config.toml
n_kv_head = 4
extras = ["capped logits"]
init = "normal"
init_std_qkv = 0.0574
init_out_by_depth = true
seq_len = 512
MLP neurons of a small language model. Each row is named by its layer, matrix (gate and up: input weights) and neuron, and shows model dimensions 160-287. Each number is 500 + 50 x the weight over its row's rms, rounded and kept within 0 to 999. Numbers have three digits each. A neuron's up and down rows have the sign that makes its largest values positive.
A block is one neuron, or neurons of one layer that tend to fire together. After each block is what it responds to, as a language model described it from the Wikipedia text at the highest values.

L3.gate22:607584484456528517498495494424484554474449494481412494524515497464554461596438489541504529501543494357527436472520517542544474486469524584495555574440520505450560498485511473437436591509485468515457403473460507469522510476508492529563462477489539451491487457469564431522389513530553543482553468495511524522477458504553561586493418494516492513538421480542449477553596426442489560484417
L3.up22:669411516594531536493466463423514554408508443543439540485572485478510512516553551537488551505503499501444493421521509532570424578450479486503499407554480601515414490507534537416462541564470605486462412525515447464521572516424381457530578468471499474608481419611515508449500456480504555548574435510454542470472557457538436507534465449408446437526495499517484443540516454509460511599453
L3.gate28:509491505568562494434546416554445472621563529450470510447390525549517523555478437527436485495506484483437502410468457541520368600411511515507480465463509497472507517483419499537494559489355506514512579442456480441617395476488465519497493522565547449508488569439472547483446503438536523529471448469405532577532476415567524503597440511389486532516513480559481482577557433521492556442570
L3.up28:478441407475518450550524429528494451448477546523391502556394453486406458501416531468408535499543557493496494406485531551538525451458409403537474515514490553491491517523490495518516520517402488522525543477393502526501483563526448542449490431522452444508473541522516489475409520483530452504475555532486478558459439414596516555487434492486531490534483389569497528520531542538459519469513
L3.gate44:524455545463460513496448467479457485533582486447507463510476494442561433440482509491625557512512559479518567452422445534560527466441502480572510433550431472525408476535511500551525534446581512431451434488471431544479497501476424475495518596484548422517410406508380481488523489541521481570537394478446517463441449525454430474507528491556522565423644530458568526496549518475527495541581
L3.up44:427509512495500410456497547330560521524482520559505454562573499499550579509460581433547670465523370499484409361456583485477560438490470503538469473597452466410616516521509521518449576524504518425503460584506483539461595541490480514521452637498529481510371340506498452518497545484443495453505430494462571488504508577486494428540471483490430495428566580433421484476501515483457575425481
L3.gate64:494521545502479426495539547506444453549495505515502523482514513492485514616431473576603586499511465452415485494449471454487507523509590436462505520437514555509457503512503565467518579559518507482495496506439571506537576480501498541449476507557535488465526459466537509525474571495542548576475533533504482436541542551508503552521501429507472604430647536449562503556476577511610485470501
L3.up64:513536464478549460495514464512580457508591507478537548472472482470518572555543451546423516539473490446539495459531489477533548454468552494538489570609395481532572545500456531470455569493507563473460516502475520509487515518535436504493528459495544510546529511491483490565543351555500555536545415536595433456526463559530517516518544425490602507423395489508554481441509552477460502444488
L3.gate147:509511490476525437443439415498445486514495408543493471519490536554546484530402414465411445511459490578446497425501449458484471478510543494504533497454594559492549597504513468487367446517587424438540543472463373454383471499397414455517478529525455540517490452483489520480461509585463393493517480439520573560500570461500489558459476504520539579418441513526538565484523394451487512570496
L3.up147:451471461553462536384465522481473469433534546545468588431408516564576477510441599574465543457490464536489457496538488498454453536481572536524526573532591480416530463520542427542528455536504543458517511476517525547404516548530483442486489496444590526406480480472552567535523457559522395499476504445467481559566511536434477496437460553492568536602455483479417380459558493590563511434485
L3.gate167:515544474427568500563428475503476599517466517547563413490456413501523468485523504498475480563535513455470556565462529436444487504502478488403489452505494513494605548508547469437524532532529453506427498510529451476454513627537451484392451422561469496417491567503463550489424529563465435560503548460524475535480506475420514562444540541537500577425562591488505456507545379510475532504514
L3.up167:492458476422592492552472501504602501531395428475587548401559483596594511376512494526464498479566478503401559460491533491442446463507424555570398463509514439529465518474549495526522457461468491441464480513538468496495534514503436436417506494544553457448520565466468426548541464530578600535579561569484512465506455508534572509580454512458465521503495462445426542527494541526469474566533
L3.gate181:451499387395527563453478471498469533461468489525463524410554475443546453615420532388471512544493570658491449427465434539447421508524587507470596517595387480418506474479459421473504511504512538458522503434531457555421470404425430476489476460461429537427501490480518485500515509419464566510530467499455521484578513448541480413590462506483602481505567599447589475574454546443524504521570
L3.up181:577482508543484402514606455543503574422456540522481477494552458466521558533536456547393508495519478529483490462458468617434568487519406435445506482591576429475655547491560532488463517444460499506473532497467508474638503529477473529570519466494384468507546468545491452492508472490493535568506525416510476401505515469552476587541487570568432506584472524463581469457451515524557451623457
L3.gate210:474520534491537591465509464449586436577473512565435472435481575403527484650469504496468554464505641486473565529475476474421540582464419451585495502504547433484413441614498501458488499434464529587506353472473422481454542526520452550536493487553548472440433578504465476411501487517562503433420547474533474508515486540528475405456509545483523521361447544452534570543441531475533479571556
L3.up210:444476503461562420584465518459480583578525509556470501523509553461561451570505552521514508446579537544453532497551575501508506485492521460583543540360550432517435553482479441515491501550482564458429489546508402559361486594505549451494477508522529576405461480489617537445500474439515597462511444382537436568626443459523537526446433529494495571489514511441564443553415477516525473514454
L3.gate212:563558468562456419583532486460569433481529552421492474580486580567562397497458539491522508414464516444476387470506485452485479591531458494513482545489580433471544477493494482466490478416489480536375515498487442481495489481575448421489535521526514496479537489587438553523494608451450522523462529496437515498438542515467487521454513444477513518456570470567522522540592494539399495491486
L3.up212:435573507460462432568469552441488543485395567493600512486443462403550426457508398461519565444526589517544444481550418456435434531578455496456511506516533509524585425518474537483512489499476487588470540508489433529477547526503467506532534534583558544546443438504540525443544517460429556484484433538541537539518403478566546495549512472399609420507425523532554439617524471562477481454562
L3.gate244:446492517505482517509509474454391561512583477490519592564529598548488525439464381544452507497540534499429503456545559487544475495496534445514514347575414550534465458621434460537503463587552610433479504570423460497431426528516491488535500576504481503487562505464455601499597408406494588563440462546537524610539447472412478575533486543459497502491557449496400535478474444481429476624537
L3.up244:468493430502550420475501467581433491423479459543508588417569460444458438457371465446385502521443423494452553533573488522473554505575604631528447433509449515505516487558518507537377519519549552504535537429499417464522470392540517541443512510506582504462501551585534458540574415528519545479558497410530504512444548462431629444550516500484517513520512484461463539525537485438529469461552
L3.gate303:551516441565542479686513456496595611468534545533490479501534471431438479566422517548480495532523429550433571579457445564553472490589507436498426439499440583466513495430467517479503545535430494544532525431538535488477579591459486506542504445491551502461538459475491485519492536498533451619530509480509497475481577410492553457542371511496514495491433452542514555482558521451401481486533
L3.up303:436501434478498458512354542509543474485451509468515539502458538504571469530569528467534528505516484547595535372499525525441567543555516604515559536570454476474559572605463499439539513514589469509565424564480445402483502461526518483501456430495473528460466482490561566539451435345573475487421512556510492483525534556451534490430413620502456536577476472468465555450488510509478497460517
L3.gate333:556460614468487446428541463557440495522498400403514492534471500505502418492480437454470534611536535551545492512468469502570540446504544499471467470535475528447553490492584451515515392559471485456456570555486450476475528471508526648552542520435477528416535601528444476474522474600502589608546420509531431477504515453506548554497493467441556575481512509567535486462523477421418524520594
L3.up333:528500557512508450527585469504501553497412410477477509529539485511440602492523510504477455529448453554476479494445531510517573559540552504539447542404464597462486552514440454427450398531462435447528521436557514522592513517524506581476467495483424535399596549552461500563504526508540541474529558507486433465480500491499545592526521437554467611416592506552488581536449503496467456527528
L3.gate345:485453584356517391537609445472464477468532478418583527460499550485499483479513500464519550499496506431572479475566493422430449516520407460506531448470442476431516508506390472526446441486522405479518483600511502527499530500491439511455473567576619522562426489514500472477398565552398519470564464466481487432534406537506542502463449505468520512474499511568475505501453512420427334540514
L3.up345:502454470458472406564508480477470583419526470475528484539519485497519455514600511496348460499442566413558473534499475430516511554487535380476505550458492563421496444550554619525399439519573440475572476456470516598490507546482417496537440488546473494509496490456524459485459573520474443523555496487466471494465380458555504508494479473441453530480498452515462499497475556526567512489574
L3.gate381:535492532438474471491545562422561576544539513553563483499490458497444571598465527474465425442459487584415491474492421582480555479522603460449507495425540478635556531545437477544507509543430467473548472536464533521461394489533513547485504542491468634511443402482518538563469564564532476466480479473540540510420483490467618529406513485515512514481532546554564504465527548569423418516485
L3.up381:453410447560520516448533500474558524543487499558557519505538522521460466509503525479448515453464494592469467504518496573509422511623542550530487452376499566513420578532547500463509503414479546472430495469442568473526503489556507540506470552594459472533485483437476518530534595473501475496522597531467435434427491507562548536596438647439445573520514435420505596578512512522593475449505
L3.gate393:496523495560400436477456566486501506521576470503499468567441515418555501438477509451536592322499509439454465451397513398524562491557541548449525550517539495482499469549528658587545518439413561454500405493491550553472475500548476553480503407582430516528408557540515526507541520504515593492555542386489475576448408512406547522485478442473565488375497466537446499485494492447526506479560
L3.up393:507491502490452526496506531503483449534551507477463540472440419432473462585502527584517551441448499568560507452424483463510477463482431541432527480506402558518540482544479593442544525468415485432493427532538504513525439466465482552557504488461383467456537534547429460479490503441462505474529464412531463511493475502530522568596510499554548554442515486511446462482445391471436598612491
L3.gate443:386602474553480418494576351459507543468552532503560519394431572523566546526479465468447463404570590613502581487399510554504576431516551473462527508474476468479631501565545520548485465463565489476431499488432431474581519518582447422440531496588550552467429475481482477424530576444480436489505518635504395543506548483537554468447452511395558556480468462519580544498492451514489567492500
L3.up443:563467517446627496505442467506515519468464440590569531576550451543427463547575542401501538436459445551409479494475512482451525516419401407409489414458545476479514432372488487532572511525561431548512541559527458490446500497435487495550519415453440476549449559482536577463502536475486533459523566562515556547537554501550425510509485518436553464525499530509543360447499477466480463431518
Digits after decimal point

L2.gate198:448497582471552468563514429499514487451571530386545463407450503480496440585494465563533525426557427456518507460569425570494483533532601500596536471529509446452648455533474450456491598409602555493537408522488534488441594569525468470573498560544483444492443470521435520493549534440468507447458427530440484527409428397472485544453450468449553523493479585531549523460474530524465532448516
L2.up198:560542514494505463552517556500544558477440528569631533546451511515528467596468508502521515523539471549471569496471488483498503496563403469422449554563501444487467545502512525500489488548517562547462456548531385475497505553508472494478462620513517427448440588432458428455433456519480512495557495555506490507523571498484443550473491434469518474526557418464484529452522532536586443434487
Decimal-fraction digits

L2.gate412:444530518426471493430554515468515487509601534458479478580523509574643512540438343566508504556530530512409521559566468450434422509526501473445451477466604453473473523528530524539559486602536521443499486454505484550544479541556536456481468556450574415548544479542586545411618525455502498516503548445556469492564566490539497422462530531492473494541509527471600449500550449489538466472571
L2.up412:521567607569488525475422543444461500500486476483510447463590486493402492477503485482400520569495549386502549527503478607527560563532554486526506462539526524513590535652557453525583483458489514524524526544548500505491510486470513584447427448579471502534498483371426480491427461446497532519458470532504437449483546539425508468462465460526464547391555362559484494553509539388565451573536
Commas after names

L4.gate115:398334456522476491416493512530487502456551519561430558430463565510538474538467539505562501482540588544471524553546503530476528457534465492493549508518529419525547502430544451444458463627537535431530482426598422431471471526504531540492455427521437513543552558469470471466484500469454556455559547574562553511536626461502533409508542591466474551534471478523564474494495468389479461538566
L4.up115:502479483490404525470551529557580554494474518527554549437488482522495424575518514534450494421578484509500420533442622560527552504506471501508559542516489509526506454533515513602534508571461525451533533397478484516625526579477564476432471406535481448427560445432545498513485545506486438508571484537554489520495570559524507533494541622524466644583441599521604433427480541539475438529446
L4.gate139:553502524465480599506580615407500487420545527439450523456474525522536517446499509451388507424479520414452461541580413489487505514484628555493487504529451621408574580509463463480489436444466467574517488500448453587526498512517446591551536477423536492447456483505438467409448574486471508430504480483477508544469477505463514447515573456457446483520482534469463527456428471426472607447512
L4.up139:609411568496572491611458481436444499486542499495523508515373460494440538459489483442572465528502574490536472458568520443491457561409520535537553496466466522405594489478546536401441545520540514520545499401465540454479535539376499474596466484517540554505504523546480448473485585520541552520523452500498467489607553405507448431475494503513508525545547465451408568518444473386545476488559
L4.gate161:365541489487529566494612459482470493666465480556566485363497478388441454486526572395458642494469487474514429500462498460482527547485542547507460486424553500513479525555462507544538522600487494498534541478574519457555460453515378515545512507511471518505589541513434525476434596396472493424473434505363583498548439548470506455558543460577545576421466549566481460538472554499482553357449
L4.up161:434585615509514503554489475456420495528505580555647487514437446536463411450559490515418542385433603441479549465496482515478600460444563518504502552490487546443562511492414420445534431525537466453481455509516474554518551536489465508496497505496568495530504548432372474499478483549454514459561479555478484596489484517442539480517509370500539544550493600553477510524441392594428459368500
L4.gate270:459496508517479438513455505510340530527450489505561482505414508468520560551537474510533569526608415462422568548564471519527477588444495506494535434433531568381647428493516419544469494565542424439511571507538474454445512544580432549515451489473531439520499500488497403436482478603452429500526516518573399505491539497397619533559531560612479569471404524501534488592472457520521518477474
L4.up270:426430569440489408545478530496475519520506527543486498481493502545504533430557522565520570470554527604485593496521460618420454414565481435570567440441507526465516510526491389376505450482473500453503534486514498520574503478519512506474491455535452399531566392459426452361432488503535528522614514573470438518508590570547466390478583547490490466521433594593412523487572462534470512526562
Decimal fraction digits

L3.gate1:458544511446581471399449462459593508391473555485420546442560503415507471530438558527542433568512521576447492560518488477485551545509500473561465519515454498553517469494560502508599509469460492533609534551539518446512484371572512454493520459433494436595494470504598506535597438470525510478600583588469533480549482512446527467658466408494508452464513537444503534450449491499447543409462
L3.up1:502525545497526445456492441442545510523487496520452496534496436564475566533491519541444407495447508382539569444496483447533516511483612464477598546456505530596495576490484459572498395549491564520397464521525477501514482468562503468506490523453478457595400497441398517471394604582460497470593487458464501456455573505479476483527475455599489491476456499418503499426499482453510595519546
L3.gate32:486584451527498533503484416400517439555516495486538506445473483483480540517542512471572553477550480500401489476373482589431476521512485440495560467509478517513592508521425514487485493540436477421529501509443569475487512485575456546532405576515414485461603487633508596542489528571496555616512500460546438470536556415514447424440552495582489519535489550471464469520522449522575530597557
L3.up32:488498440508483533470506562377537440522469465515422518468518526444460589492423412528461542560505539549468489522447552519501501475550544484436468501491459544506527571507522510407535451472468526486496526520431515511528614533459424555500439502497400568529493472608475519522550529493528538562584501402512476552536651490544394470583554409620516453462366526567454464455526461589600531617505
L3.gate93:520529564476507495525532498519402535473456401487574525518479517444475520564458465483432477415471544418540549504409533519500550569461419532530543448543551497540592434473568505569502512465449355524474511432459495501405564493432493553428454526459529494510587581452515477478564526479380534550482437387612451522475486444493566586520537482549364584496505612507511462556517431516517541511518
L3.up93:474458504515433545483468537602450466415500523555428393610527478410433541513483548526456509519509530527544488535521567453476579480605456458454468422524542527496595436447507469492531547454346505521437519492525483503439539482458510503563379486442593421489507571594615444469524522489555468498484407352605355411508590561498536590458487506476413551547524543558516496582434602466525498411527
L3.gate95:408491539541483488387428481568459431420577530536470512513388483393538429518508506531490522519467543468550537499522423493486462519526586470616518476545451563514552552491540490476457529496621495503536561433472530497608543522471518529453546506420506471509492564523538481533450503502540526537410455427479564504516514480553484568510531538579546471375504491505484485534509415534477458519561
L3.up95:491533486460388552511458439529482492493512506598564518504506546466492449542398448533528405581472483550567405535527431564537443592496586462554479447515454458520547525442586494476532476591609542533518503486581521494630497441541571499436520403352539458419488493599460540561455484543543447441503456442528526469548561446502473430497526529529557471473442483519451479469468433564462475538475
L3.gate175:527496490486574454526433355613412515530553419551520439526506521452515441439432422437536498502555471461563434508609426512508481520538478511432516527493552500493512616465506560498523498512578576543530523436506389451521494452443527425516452559410449536573528527440551451375531526529542511543465448465480524438503416435394534538481467516505500510512528510518586449420484514522528421590429
L3.up175:527434503571512526528477446544425526461467490540432503506523389459431490420506441485482509442565527532582578538526515470595534485485581453464567479557479511548494485455518449548493436532492466593548604410541453486562539444552504467473471462579476533575444584416498498483536558486555488427417561554460441516432394449492558489476524502525521556574476463410476541430597474508498450536442
L3.gate189:458515516469428539444521430513521476550544575607386493427501496477486493563513356580520449441372521466378457517500454509561526453553567397541562515540490529550569508500514463486586447487374516538537502433475568441567499500494424576465414511479466580478524556552468605457463515418509495528547448543432471512542509474495488472524498462501535525450528508517557502562420528493535534417510
L3.up189:451539503396478529504515505559573501429441500477510503445680575556567542511583520493478486514493563472410527467585467427570436467544530525415532509519487553492578477563548488474551423489449485494456506555599466476452557533578484511427452458411544524543532593550498464516474441591431512407539460525516528495494497548461446530516475529548607434519451506426471509480552535579457527393442
L3.gate200:575515461585518561501433484509558543451495374519450485583525482486558532479487506523596434500504501478558556462447542431416476391453491478559505525556480512474547512439495500496470493510478509397525454462531408460507522492424479534507497584475468487451474528535564473476480505476571485473457482476414429511434602484504458449443398462479493558485491497555502507517616460393533532483480
L3.up200:515523456549512575531458468465489489566562538444529535481500540464559504469491526501452460491522480569462535477473473469566478407519459533568528584630542552473473484460521552568476515565468443494565423444477488473519465456481483463462551536459495469455533489517515591514499575596552462503573449492482500598486503625495504547390497459466503526516512530538503557458596494529540460552553
L3.gate201:536524456492525428485438593506367434474448440570463521531558485541555485473473453494479546541488551483527536521457486403558417510545464447554494523507459467486446518559507517529546578566496443559487494568467385557504464453505482565513519448510489470431566551483523487413558548445488485560455457477494482523503427515427470507495540528561438513482516435430484500587486343567455489500451
L3.up201:534460471475559514451447563461498458414418611501502461530499445516534498499489384542496435545387594498490534475465518448547475533530429441536429487509476528548469590540527420627573498535452357484548413470453386507507419518407513521558497533462466517600569459459453495526525445435524533581455428530537453532437561502462481437477483493500473664555519513536539462576522442501560510530522
L3.gate248:474518436515546426584405430465526559548517444478438513522526478529552568621479451499505479559551520528510444523497558403451471556541611474479493492539532465504600479581561541505412515498425479520562618484528585461492504599474415599515490546587587477473533570545528468434592467515454604486526491428462471504478540529510502537545442514498482493473455439568490517466462522522484594436486
L3.up248:483526548479450490499472450515458476497513519506448524515533506402571492523519445425521477568461516434468486552531530540477470430529457616370539442518522507497526511434510489511400539585499405490535484499511466493545456465494407496451502458492536503601481541478477459449504499544549408470434500409433586477461497460509451408415468519515518471482485593525540586454462442485486538487457
L3.gate253:537591448411432520469532511508544445480493640559520560474499530487462518558533501555430556475565534456496515416584500534498447513554497522567497482533425518516569385511453491447570513491538475539518531446423465498481486540467499429499506459507452500533557523585509479431523462536489457471605511377509500478453427477491585471538357405541483454521502543521543530537511452566513561507557
L3.up253:471498418526473529494538549546494529588454529469515521515437626530547549448484496528484448513464471493446542431553517411563490499511462567504519445480577515562460407469535513560466551429414573474524504527468582435562515513563502474505539432514504508414540551545520515479518466600448491547576494437494492476544522511560422478552480559437503521508475558521489435538534450469453453458464
L3.gate269:452554385552503385375466447535478465502430476397539445531467513517579508510510499427494551581579490453542543529615546483491464592517494458500611444498479456436398391474487516475506474475596436524506477519508418475510564436478483516479575535523467382518482459436499435477399518437452468521442500422475528487531426512566503484408499484504571527494515568447605543530493598500423605441476
L3.up269:453468505478468452547427480505453408489475515519431517609401428554536565437451472571472475512438466443537486510434530420453486473611391571479570556457418528670602419442562522550476484488459448455450568463424485348500478562458453531470510503544482468411426594524499516535510468553481445586500467430537529472473546497497494489432551555561527495491530473442515399524495459534528514627483
L3.gate307:482520601405494455474523570453535537465474477496459465568568567602539535478549566478480497440474498476629461510532455440495473439471498501520481515431487531493468446534524577453504523389573471397493470517536408540531471542469569559549549545541529472560534399496520493503433574481483497456431372461534517525521536543455512534567562429577424424434370426500501473533549477553497509550477
L3.up307:427556439499522433501474475536429512475478455514440497533520480460470526463512494585460526535498483519499467500609581457491652468532440472492587596479501511442497566539575545454459595497510563513565527485536549590498572484533555617502460554566541482602580470531499412525555477478429492511407522472471447408513514473480501489461524537450463517445468504552472460508544457454495548538495
L3.gate318:437535585440496456496435529465602500476519447500494542430502434436466483543533523519570526505544519550439556521527441535390473504570459536377435474486522428531543478538444474517482570534482446509445490517461468530491422466492550637482565451463543556501557452516470490526477569557410481506532478505597484501491459490500463491536520514473497557467347482412495567468439414579448663454491
L3.up318:478541555457584425514479431520493544502486522466454512484537607397511456477517453489475398481414513504443539525505457514493449462495510519512480471499550471476635484429427435410469434532507461499426424465515438477544569510593494502499398587531433487516480413464552512552481500558506489534575454544462469551485601483519492443591496510556530534478449500504446521496548461483499619564438
L3.gate358:542473500570492485451456421422543502513488479489495424486543510501600530533533430520529528497531495444538503557536409497505535510534545453497494478461539466549516601425517498502528429449460395505427527514466486517411363556499473426572554500382537442415435544552529471483459518515444506541513458520440488455526455608428574514481566555523543496582370515524553476466496466449481542566528
L3.up358:411466477447487437567477401486425536468489432491416534500493459529492521581480504534492577647465432513432510506528533500523524517561563510564615598484469454550493537461475514471431525485479394491470467521497499534511486479494523430528464544519476550495492374542525525508532507449493592486575409482533571474430576496518339547510466471447518518427466466472548522544613495468485494475613
L3.gate402:515533548455464530496570583526509496494454526502475597471456504481504487566482477442445484462559538571473455435369500548525538534472431578509543532478506474472625453511603481386463487524532523499443571452447568423540552598566516580545529633439523591491488521425479475460469507459535548393529479503573501485529500488594466437500449501547445488523435549579464488508476458490486505573552
L3.up402:506477521473506473451554524567486446471503528480534578472523468496506627487488544463477531457545465561498519480471530353469440511561546556483528400501433529413535562542639381318519454491531533461491509495553535488466452480502467580589659616493557521425488513431445532459507458575493468520485506477486534476529460475570456437472468412495426463515384516524535611475622505545546513515551
L3.gate430:474628480475368524505428602443483497415518466505467523531431445479511497574494490491441481586408544616501509608425478498466444538448521606401448428577562426480632441440519561566507434449434471566464508411570517507460616504512418588407413514445453488508550485562556449510428580524448501508517604429493559496541485582498451494427492477557495591461488536501505579487465412540485502562579
L3.up430:563414497526485490482525456451486508504457580548437500449395622528498469576631470518511514510473513625430518532417463511439502456456507616415463471467494519486490564463424568479502392526569444472438462380440535591549501558514486541493513535578517564395533501520555489551549402584441511479554511440609510598419469488475530477487485534482489395505541514493572467528534531484513472538477
Connectors after proper names